{"norm": "rmsnorm", "tie_word_embeddings": false, "init": "normal", "lr_mult_o": 3.0, "lr_head": 0.00606, "dataset": "wikipedia_en"}
MLP neurons of a small language model. Each row is named by its layer, matrix (down: output weights) and neuron, and shows model dimensions 0-127. Each number is 128 + 32 x the weight over its row's rms, rounded and kept within 0 to 255. Numbers have three digits each. A neuron's up and down rows have the sign that makes its largest values positive.
A block is one neuron, or neurons of one layer that tend to fire together. After each block is what it responds to, as a language model described it from the Wikipedia text at the highest values.

L5.down111:092066088167182143098120067120150119156125116128101126169127194110131090142118098161241156126096144178127173107139169073157122096112113139126151099132116130127092108102099112145217171110116143154091146109168065105177144068126130097146124130126122095153135130137032100129175146124072139097066157148108140115159144111115138122094137181106136078176195085114141093127092080106142171160095
L5.down752:115070086156156106119178109115148132081115131088141168114133123111179099092139148117130173134108096184084128135133113159174098162103110116161131140104144135100145153065102118126133102120179131163112114125147176116133076137084121151156093124121144086135096148096128136023151150164135115125172157089149176166132124156174140097076143149123101166146105112120101151127074141144168101137078
Responds to: End-of-life date completion. Closing death-year tokens in biography openings such as (1935 – 28 September 2017), plus date and period words like died in, later, then, released in.

L4.down418:178152169111168129147171138159125153158094153139165098150122144134127096154113085065140115102099142095088127173070132100135138209126105130149165194109102143098144123094152064146134166127180119130097138078066138123123078136148137113125107128134136114132119109114134119125077156123125117144097157115109129164112123157140128149096114130088141180137149130168131067164131125161149097102116
L4.down775:138174089059134178122123157166134097142169116103110141105146172154148131140137129137097160125105150100094160133111110108201135088102134114087127167123109110111153122144141117095143117105095142124158100088160054144123141104106143161132087149125128101215091156149152133094092106134127100119058140185106144116085102066093126178109175107089108073125127069153165087184119103104077130090124
L4.down821:172132091120090131149158113181138135129142141095133072140103116052083089128119166175125181094097115136108145159157169141152165133149152146140150101108074113079172131129144098086151149118099128098163103121080109097132120139115152179137131114034125192202121169125129088145144139158094097136105179129112098124140109137172136145120124114090105132057145118152079094135124152185181106114132
L4.down1061:167189189051112116130107091126126141142065120160147052093101198151088139141104147177118093106089126072119159168140109151132085150095105151118156173103123094047152119075127022137045212099168114115074114089093118078123114130122111148132082181081150064143068133101057185149184150130182099092127135165158135121076130111152067147113152150112111147177131175140221103151134106189154136090136
Responds to: Section and paragraph ends. Line breaks closing a paragraph or article title and the closing == of Wikipedia section headings, e.g. "= Pablo Baraona =", "== Reception ==".

L3.down97:111167067099163118160165126170157113090177153144095151112146107127151095051080130105082092145118117080138101106148151152162095092164124172157111140144139112221170134101096128115182132079162137127130110141129132139121094119084063104086127102133106106123056131148117156164206121144078185134166124094110097149127161146128126133079105158146144111092187090073190148153108169141085157089084
L3.down205:110144075165062127144143047126140069133132157160112122135120144106107139150176105114146157096133203075091130163154059058099093116149110128071177119074101091081185136135078136132104102107129106192096156147134171162107192128144173088086109116110170159113093087113136159180100155124096149139149120091119083115113126150203135116118154115054186089223107106093053113191069150175109136141150
L3.down365:119197163125153120071144128135110204111139065121134122122091119111152118109162146088092106087107102144124136146087126084114100122169074082124110130086138129176110117134105128129137136124091126171165097140114129106148136182111172159081094125179083198066160073124123144112189136078126079116188149173149171127094119084107166070070132138136102105152108173108095103109075091126160190157126
L3.down403:126138146105154152097147122178064124072095153133145150075139158106108140130152117146163124113072211099142099124118146172144093151130068167057112154073154073155147117082117173095135096089170200074110195052179118108169181169130138165131076118123119125127086161120135130107092136094170068152106098151147108097125122102095110098126162158133099198111085099098124155086104175130052133179120
L3.down874:075114117136129133126126157130159104152115101144135161093164130092162097175086105135080170128153114176092127114133114155139142084141154105097141096172134165112131143174161110152112139149123132146187165106098190161060104075182161095150198140106131110116171109104099152109158197079132127136055135101130112144105123165136094113098158134129080120179128155216106130132152113093093096162114
L3.down950:145160105142100158136165159128099095089148146159155070108145186166183137125130155119089185142114154159123179140127111131187122143134190144144146164124100170160116111141173106155120141111101066133135157191148097103142101082170162140138133090194129170212129118124112077112176158121089142147120135107129169089122105152092172110084084159168136137142143116139148147109173108119077129129078
L3.down998:137165130162117139123115119149123058116122134180137104171082077111102127165096161151151123114145088085102145133173084146133158102145182141164149092130144175144147098116155156143169152122139138135136085180071145139082109126107092117135101168156102191093117099133111054165113125156119096126125130149089138131112120111153140102089109141166167103120053057090111103120104132143111083154181
L3.down1003:085053140176114175168100159117242081152117175137126116108175126099183102141117121143087070125142187169134113082160134142149142115175120100129146079133159068128112097174099104119182142132075148202171188180072098156143121134165156135111171155206137159108202131149118099122152122107147174115183124180151124055176118106148153102156151088095124178104076172113173138142093135114113106156199
Responds to: Word piece after c. The second word piece of a word split right after an initial c or ca, as in c-hes-s, C-an-ada, ca-es-ares, c-yn-ical; more weakly, other mid-word pieces and table pipes.

L5.down17:078145086136082089154087131082118122118102161166199167059153134157141096143103116089103107125119119131128153096202170107118158159108170165072124138110098160143088210171129166111096178200158105131091112122128167126159132116140167208103136085124092107123098166088172146120135102168107168135103067188130129128103110113160138121149167150103110105109179126138197079059146139177111109146159
L5.down1310:142125130098110090100143162171133101087158160123160130176165167156097169105089112174138154090147176114109092156142137183146128111083098151110161138136089094099143159156150158150161117143121128177143122103134170143134127115101139119131050115138196130138089140105087152121110091118148162141058107132126115124156101054159124115144178145124078158133161098126078166132107147144116143146187
Responds to: Mid-word fragments after prefixes. Inner word-piece tokens right after a prefix or first syllable, such as un-, con-, re-, mostly within multi-token words, e.g. uncon|v|incing, un|mar|ried, Con|sc|iousness; also table pipe separators.

L4.down454:109195172118173132164173132065096157136140155156097125095160077072102133115115152128211149134185149125110172158136160119126158168181137118115126127147118164105108124177112053128199066137156050072106103161120131123172131105159118079147097080115088123098153155109191109135119206117203113106082125054085150119118128193169151152147081128140086137219094131133179157159134125112144120148080
L4.down646:129144152140066084160097108114147107147145126065193159075086141146136130119165084137156081117077124120141130070113157139140141144053114112136096146094145179125075065140111135127117143114094150137085110155157051141115195089124180034160171129117068089139126091167076127040201121120131188158185136058100144085121122064110146114126112102137090152116146129111115142085167102103121169143115
L4.down1100:105194159124140126179116174101136137057126135117150127070100121213100115129091121140112106160102159143118130105214128114114077142181181146117171153157132161131138146077110166139113107160108172096016061123127145145140134126178168170144063115089129087140097110123093120113159043076062135087084088138174147162126172105063132116135179091161132095133167015142210123155143109151139164132117
L4.down1151:144159142168099119140161114165160164109133147113144120114102175121132126140163153132150098106068079125060096131138145141127157062150088077115142102112069146153202183075184186149085140100132126098182110160126085161096097127134106136131168133097134180172126131128130095116087127148090125160165122137148103131153104068081151138089078163137124096122138141139130118211132106196145108128101
Responds to: Word piece after initial C/P. The second fragment of a word that tokenization split after a lone starting c, C or p, such as c-orm-orants, p-ret-ty, C-ru-ft, p-ri-ze.

L3.down292:125153144122145170163132093172136129149132103129091137168127088126130152136120095125126104103097127080102137103185152127141129081118132112173171140132122208194176156073158123121128165116151111115165114123074155129166115134110134132087132097117148098174087159154091098144134183137111111063123129149100129189120144029068179125115151122182095124094116116170105162103107124191110125137110
L3.down373:174148143166128130094044151157157163159096152069137168142118127107115183106032112173110078134156189153065101129141186065195151124136126152135090150105135097081124179128148103112113134184083138148112142131117177159148096168133082152164156050103105131127145121131179110162154064137116130114142146120055182130107113143187134114124151174137072112118091123131141108114119173107084128148194
L3.down539:086156116180090095153127148082110081156125122155158129191185134099183152174171183155093117137143144142059130127124116110146130119078083158128142162139106136080141104146130174121096198102155111125093116155125180146106120152167114199115097113113147182118091174114093141153146140118130093118078142133047217170202102113151166112146097154090162136202097090095131155051119150187136165115128
L3.down782:123117120095155138152165072111100212095091192147098112140187074145134151166102062081095102198127180104157135118131126098096107129115106133139089100140112176105122104108094112109134147152076182126101190092115123104116103120102175122130088129130130159143139132145084144124129104131128088124109146167121090080177186113111130149127125168137128141148179147105102129109170147160147169129100
L3.down821:153144091107130166118078140197131182104111132115091155157148071085130106094128109164062130120136122114169127147158085134121089117146152135140178106129134158115103140125108101080145176082118125087156120064108079109199099108111167108105120133097062135123118162122098113188131136154119100110099110111112211128122132098118146104106198179101098063096061125120114116190195163154144151131201
L3.down836:210121113121163184104193145197137142152107109095118200131137110113059146097121094145138112103155114112067101208125141161128113120199094128123137118081129170163120120064107124165156078101123070181072090113080109148115125193122075099162102108073081083144096128107102136125089104142103066052149120102174184118124167105096116100087093123138143114134082100100189107153153167115144087095140
L3.down1144:170089135082149109150102131159096136169127117104148087128127142062141139154113211153124114115134163088159184131158152194163193132107175200131111159146071180146130153088132158138185093140130184150119150168130179106136148095134138073153108117126146143092149095068133154158141117124145133165099151120125159129099095105122075122143097170033136088154147148165081119152175192171165160183141
L3.down1195:165115148123161102113093154127156147117177103137145062104105143116142189089120088111131118046121145120094122105131154164113116128098079154125199175097136190056197100150144108147119166130117099161083155190144168160078131141108062130169110159133129174156162141159089097137173162146100230105107114109187168125098129119102139149124113095070127167116143141109114128134166107163112089145148
Responds to: Heading closing markers. Closing equals signs that end Wikipedia section headings, such as ==Squad==, ===Front office===, = Name =, plus table separator rows.

L5.down112:154092117175138150168122102173085155149114097070156140105149169167131104111068172093134151143122123039132118129182129119141131147124089154177107187126158116127113196093137140095126160187127176146094169140156133131117116068113175138134124146152113079139107179153119172164131080168086124116142144167106131097132171102098162187148101093088076130145153185150164138126153159177143122098101
L5.down361:139120128156201124179127160113112129132132108148139152145133167069068132103108104144084129088079164141166154150148163121066099127099128171128165099128092093123161164107144113148079089057152129187110130204153130135122070067149096112155138132192142110151120139138079110138126126194157098111095118154173129070136087102145178101141077155123149126116109156181076091149148159151165120131099
Responds to: Wiki heading closing markers. Closing = / == / === marks and final words of Wikipedia section or title headings, as in = Gene Shue =, ==Club career==, ===Main===.